Weights of a small transformer language model: a variant of Muon for these matrices.
MLP neurons of a small language model. Each row is named by its layer, matrix (up: input weights) and neuron, and shows model dimensions 0-95. Each number is 200 + 40 x the weight over its row's rms, rounded and kept within 0 to 999.
Before each neuron's rows, "fires on" lists the tokens most often at its 100 highest values on Wikipedia text that the model never trained on. A number after a token or word is its count.

fires on: "," 47, " and" 21, ":" 17, " that" 5
L3.up548,196,200,189,303,212,194,241,201,233,210,154,223,266,206,272,196,106,178,200,178,165,233,208,192,153,179,267,219,190,196,209,206,198,148,174,217,246,135,250,228,171,210,204,265,128,215,158,211,232,264,182,177,263,236,264,193,237,189,190,188,195,185,167,231,236,183,208,159,218,204,137,188,301,181,281,149,182,144,203,187,183,223,169,104,210,113,168,227,213,237,210,143,248,166,257,179

fires on: " " 29, " |" 29, "8" 9, "F" 5, "ts" 4
L6.up578,158,166,293,207,191,244,181,213,285,140,130,290,146,168,200,209,230,219,247,166,163,231,214,173,196,225,203,207,159,200,268,203,233,173,214,112,121,195,220,204,94,227,181,196,119,239,175,245,214,189,245,267,237,256,169,229,241,178,160,185,178,227,225,193,211,260,201,294,230,223,239,187,238,171,271,239,191,172,213,171,200,218,193,226,207,160,210,228,145,199,195,159,180,157,265,213

fires on: " " 27, " |\n" 12, " |" 9, " Notes" 4, " Votes" 4, "%" 4
L6.up214,240,172,270,173,239,151,201,270,166,208,184,266,206,191,228,267,282,224,124,217,186,224,255,243,176,171,215,302,147,263,189,174,233,157,152,220,155,162,159,210,168,209,170,251,138,207,182,295,267,244,270,135,146,244,211,223,211,159,200,139,225,245,222,261,186,248,209,208,210,187,171,174,157,154,227,163,143,188,229,171,191,155,167,188,174,157,122,195,118,155,218,170,209,168,209,198

fires on: " |" 21, " t" 17, " " 12, ";" 9, " −" 6, " +" 4
L6.up595,222,245,157,209,225,133,174,220,145,176,212,223,170,214,259,211,213,225,210,158,117,208,188,182,184,158,242,184,214,211,226,201,185,218,178,114,179,177,190,215,173,244,215,178,223,112,242,182,145,226,222,150,219,158,138,193,188,207,200,195,208,184,125,249,187,234,240,251,228,156,249,271,152,124,171,196,218,137,187,218,141,144,197,144,204,135,209,166,266,192,187,167,251,162,249,189

fires on: "==\n" 40, "r" 14, " =\n\n" 7, "==\n\n" 6, "g" 5, " S" 5
L3.up436,242,221,187,227,148,185,180,214,252,228,206,183,275,271,184,167,213,305,172,161,195,187,303,162,223,183,204,193,216,215,160,130,209,155,185,244,197,203,227,180,125,269,164,183,248,180,211,216,140,201,209,195,128,171,136,205,202,258,199,221,281,229,250,144,232,219,167,254,261,201,169,162,187,144,240,151,200,142,208,198,232,199,254,250,200,239,206,129,207,148,250,179,233,251,161,193

fires on: "," 85, " where" 4
L6.up452,263,112,184,241,215,188,157,190,175,195,244,258,195,228,198,216,220,181,134,196,198,160,247,214,183,241,262,150,261,214,285,234,153,154,167,175,122,208,201,217,272,180,233,216,134,195,225,148,151,235,176,227,127,164,167,161,208,193,193,269,283,168,253,162,211,220,199,218,214,284,196,240,163,168,148,249,176,207,187,170,182,204,193,254,216,169,225,163,235,143,166,167,166,210,256,177

fires on: " " 28, " Votes" 17, " |" 13, " P" 12, " L" 6, ";" 6
L6.up73,118,212,193,189,198,212,159,184,197,226,182,255,230,243,221,154,170,246,183,151,216,148,231,281,204,210,222,213,163,251,296,154,138,246,180,192,176,177,177,129,159,173,159,259,119,172,215,224,127,287,286,187,191,222,188,249,167,290,182,235,232,197,236,195,171,255,236,243,293,221,190,258,153,149,238,234,187,190,226,185,235,207,151,230,189,144,214,211,148,207,190,138,268,176,188,220

fires on: ":" 70, " %" 6
L3.up132,207,173,229,191,94,98,282,264,199,182,137,273,164,168,221,236,263,207,189,191,178,247,233,207,182,152,278,192,256,217,118,234,196,238,203,213,209,116,159,194,217,213,239,219,138,154,206,260,269,233,231,177,220,227,181,240,226,166,191,207,182,183,177,200,212,169,215,197,168,230,200,229,225,251,279,269,203,238,186,205,193,171,208,176,220,90,199,232,119,128,215,160,200,201,151,233

fires on: " his" 46, "==" 22, " her" 10, " early" 5, " In" 4
L3.up159,223,204,250,202,103,249,187,176,238,196,218,129,250,263,203,143,144,228,260,115,208,229,221,150,168,199,284,249,196,226,282,226,210,176,212,208,217,263,185,223,218,206,127,173,196,270,216,166,180,290,137,227,199,211,228,186,275,266,190,178,165,230,199,188,178,279,212,216,244,161,225,190,175,153,191,219,151,172,167,230,224,231,192,179,188,137,182,148,165,222,150,214,194,151,181,207

fires on: "\"" 15, "." 15, " E" 10, ":" 8, "\"." 7, "M" 6
L6.up138,240,190,207,240,224,208,130,173,169,199,177,212,205,156,193,223,251,274,230,159,268,198,195,260,199,163,319,206,234,226,250,198,256,175,248,189,207,190,172,195,288,227,221,217,224,182,162,227,159,218,149,240,159,142,215,253,177,154,200,214,164,177,239,232,165,219,120,173,249,202,199,219,128,210,286,201,147,226,195,169,268,174,112,204,215,213,254,180,170,199,118,229,150,198,177,154

fires on: ";" 36, "," 35, ":" 18
L3.up384,291,148,211,245,188,212,203,262,277,195,223,261,170,206,156,217,191,217,228,214,209,150,211,155,137,240,224,138,223,197,208,228,238,200,216,229,101,150,93,243,240,284,189,203,252,176,236,157,240,287,127,235,170,264,151,146,194,186,177,244,200,155,273,164,190,162,218,235,207,226,126,167,159,141,190,211,150,208,206,186,235,227,171,223,188,168,180,122,164,206,186,258,188,207,178,219

fires on: " his" 29, "est" 10, " him" 6, " her" 6, "anc" 5, "alth" 4
L6.up49,244,56,209,187,225,214,273,192,200,105,170,236,223,227,215,155,235,219,185,169,255,205,194,195,186,227,227,235,158,191,156,241,207,190,222,183,189,242,142,262,220,173,197,140,269,253,152,178,205,198,165,185,155,113,225,234,261,226,196,76,249,174,225,182,171,247,184,224,217,249,209,222,216,190,130,212,192,194,192,196,264,236,254,230,201,177,243,173,177,233,179,230,228,182,252,229

fires on: ":" 19, " that" 9, " where" 7, "ate" 5, "ing" 5, " D" 5
L6.up381,286,162,149,215,197,200,168,216,163,164,270,280,202,179,165,185,218,194,157,165,268,212,201,200,225,167,281,147,250,243,219,249,173,201,250,196,122,203,140,222,243,212,217,155,241,149,183,165,161,275,252,194,249,237,180,177,214,246,164,196,231,189,211,173,245,179,184,165,207,227,170,218,192,187,186,177,116,212,206,288,236,229,229,144,217,216,153,103,219,160,199,206,183,228,197,265

fires on: " re" 29, " con" 9, "ol" 8, " pre" 8, " Min" 5
L6.up132,275,270,191,314,177,228,281,211,204,187,253,208,214,137,173,185,164,220,224,234,215,182,186,202,151,232,187,182,298,214,196,212,193,110,131,269,256,201,158,195,95,180,156,145,159,214,208,164,132,177,240,171,184,194,214,190,181,256,227,253,195,160,126,184,225,187,273,214,192,188,193,181,180,172,229,175,193,246,219,132,228,143,207,167,239,122,165,184,229,224,132,152,179,233,170,255

fires on: " |" 42, ";" 13, " " 8, " P" 5
L6.up95,251,212,253,185,202,237,267,196,246,170,182,154,273,166,180,189,216,279,198,261,190,249,201,183,201,207,225,170,192,203,131,207,159,241,227,175,158,103,244,163,83,208,250,246,221,197,200,201,166,251,200,194,135,194,238,265,190,176,185,227,223,221,133,182,248,227,203,234,199,215,168,227,197,167,188,204,166,191,193,233,271,210,157,177,162,158,237,167,189,194,211,169,165,211,191,170

fires on: ";" 48, " |" 24, "0" 5, " T" 4
L6.up334,217,161,229,154,207,222,157,204,196,203,273,139,193,202,245,166,168,243,224,196,179,193,308,141,223,198,228,96,192,221,227,201,221,152,199,122,169,133,257,209,123,182,174,314,271,208,253,154,150,227,187,220,138,160,192,189,219,245,214,214,133,206,244,210,167,276,261,243,220,223,268,272,232,251,211,172,172,150,173,163,212,177,216,219,167,230,187,143,147,112,231,185,194,175,251,213

fires on: "and" 23, "." 17, "N" 12, "land" 4, "”" 4, " " 4
L6.up506,274,192,160,215,176,172,210,192,140,244,220,236,236,197,145,214,218,233,239,199,193,251,176,196,194,213,113,215,167,175,129,198,144,220,262,257,252,210,215,202,187,182,195,197,197,213,253,185,234,169,231,251,259,185,243,197,171,199,138,202,145,205,215,216,116,232,177,212,165,181,172,213,258,163,195,146,127,281,276,139,196,224,201,200,206,273,175,162,158,219,246,235,173,88,228,189

fires on: "0" 19, ":" 15, "ed" 9, " founded" 7, " at" 6, " joined" 6
L3.up3,250,184,232,174,124,202,212,232,234,153,243,186,206,230,155,175,269,195,168,247,206,220,253,181,196,269,166,224,234,159,253,265,188,179,242,193,209,217,242,166,187,208,190,173,162,254,229,158,230,238,179,275,183,115,212,229,238,188,252,218,211,168,257,226,219,157,226,136,263,169,228,255,220,128,232,128,179,193,141,223,203,186,135,251,181,196,228,222,134,138,201,145,262,202,255,217

fires on: ":" 9, "2" 9, "5" 9, "1" 8, " ft" 8, "9" 8
L6.up202,181,194,252,159,187,117,226,185,179,216,211,174,96,229,196,229,222,225,240,187,270,143,213,246,224,241,165,150,214,198,195,163,196,176,261,275,153,211,221,184,272,190,146,226,229,154,152,278,214,233,214,255,200,200,121,211,181,112,150,255,204,254,228,282,210,184,203,152,189,209,215,166,283,176,207,249,153,278,212,189,202,237,191,161,227,205,132,205,97,193,164,171,219,127,186,269

fires on: "s" 43, " team" 11, "–" 7, "ers" 6, " compan" 4
L3.up372,263,252,165,158,196,169,243,264,238,200,251,202,236,170,175,274,159,129,189,320,185,186,182,141,207,250,158,229,203,116,252,221,253,219,161,204,174,188,199,189,114,174,163,257,206,125,221,221,203,194,262,185,157,186,103,214,229,188,228,227,202,218,177,206,224,210,246,174,186,249,220,237,252,228,186,232,175,182,120,200,93,175,168,233,163,225,241,223,254,225,163,224,204,156,163,190

fires on: "er" 24, " at" 12, "at" 7, "l" 6, "ur" 5, "ed" 5
L3.up432,216,174,273,180,196,230,129,239,154,199,180,243,175,111,160,138,208,186,206,111,168,188,213,166,279,282,184,225,162,177,272,303,247,205,301,193,247,197,223,190,181,154,206,225,230,270,153,138,201,263,170,160,199,151,171,168,170,192,230,220,240,189,242,228,187,224,258,205,256,210,187,155,227,245,208,136,137,149,148,225,143,123,224,197,245,171,205,239,242,173,149,211,230,225,203,297

fires on: " c" 24, "." 17, " gr" 16, "2" 6, " " 6
L3.up152,229,200,246,159,258,187,124,229,151,135,214,209,170,207,130,286,249,210,265,221,159,153,256,123,176,219,151,214,209,183,215,216,152,204,268,232,174,228,222,184,233,197,213,199,229,186,208,285,199,162,259,201,189,114,209,183,198,164,187,208,210,175,169,219,131,182,182,223,187,231,217,198,208,151,111,239,188,237,229,132,260,187,212,248,200,132,261,196,203,183,147,234,241,183,232,235

fires on: "." 46, " as" 12, "kin" 7, "," 4
L6.up340,223,207,166,209,219,236,219,248,201,201,281,277,192,134,253,267,276,187,128,217,232,201,222,245,139,198,197,179,215,205,169,166,159,149,258,170,136,180,188,272,325,273,194,182,222,162,180,180,290,248,188,203,217,170,203,170,204,179,208,193,181,227,204,174,132,148,218,239,208,158,199,224,194,166,161,220,156,257,252,166,215,164,130,224,181,125,264,160,280,289,189,233,279,190,202,256

fires on: "." 29, ".\"" 8, " while" 8, "\"." 7, " " 7
L3.up355,211,201,213,189,152,180,157,198,180,210,165,240,176,184,116,141,200,180,201,173,204,214,226,178,158,205,273,229,190,257,227,206,257,180,263,170,217,177,244,151,252,176,167,201,208,249,110,296,199,268,198,108,234,206,153,243,207,193,221,160,150,254,248,205,186,217,200,197,218,252,175,186,150,210,199,236,97,211,223,211,258,224,156,180,271,172,183,205,227,187,157,199,174,156,175,200

fires on: " |" 41, " Democratic" 10, "0" 8, " Conservative" 7, " " 7, "," 5
L3.up141,219,209,196,188,189,224,201,233,185,181,183,225,203,168,188,208,163,223,125,168,152,234,239,253,175,261,174,137,123,169,243,205,140,239,178,140,227,211,240,235,186,175,202,308,168,176,191,173,208,233,230,189,262,204,201,226,228,145,240,195,189,224,186,150,162,273,250,283,224,226,202,272,197,209,204,209,171,169,189,248,194,225,222,180,197,165,184,215,188,174,205,202,160,126,237,235

fires on: "===\n\n" 21, "==\n" 15, "==\n\n" 11, " stat" 5, " Sen" 4
L3.up2,222,211,114,197,194,193,189,191,210,186,199,182,237,236,260,211,201,298,233,209,172,249,251,198,157,204,144,248,245,177,193,179,244,239,258,228,244,140,196,163,170,209,174,159,251,150,226,261,139,194,199,238,231,235,220,257,212,240,232,242,221,225,238,183,118,272,187,224,238,256,167,182,221,201,198,200,155,162,260,174,261,172,179,195,186,190,134,168,138,201,181,199,204,211,109,211

fires on: ";" 51, " |" 16, " " 8, "-" 7, "e" 6, "ts" 4
L3.up227,153,241,194,213,127,139,233,227,212,215,144,175,226,173,187,148,173,229,206,210,162,229,285,175,145,216,127,189,215,174,234,222,231,219,125,180,138,135,226,203,70,201,176,319,179,214,259,202,219,236,288,151,196,192,183,195,227,208,166,208,230,169,120,216,148,250,209,237,224,190,199,172,191,160,187,184,242,170,254,164,223,199,179,118,246,148,199,212,221,238,192,205,210,213,225,284

fires on: " |" 46, "if" 10, " " 8, " soc" 5, "ic" 5
L3.up229,200,212,267,193,163,201,196,198,183,228,184,189,158,131,229,236,127,263,143,244,189,161,164,252,160,149,176,197,238,194,258,206,191,208,199,220,202,159,207,193,159,219,204,258,248,183,204,170,192,217,180,139,252,175,197,119,270,240,221,227,238,191,194,151,189,183,272,150,212,194,244,249,179,163,183,183,169,90,248,165,223,146,269,138,176,135,206,147,157,165,214,159,164,177,195,201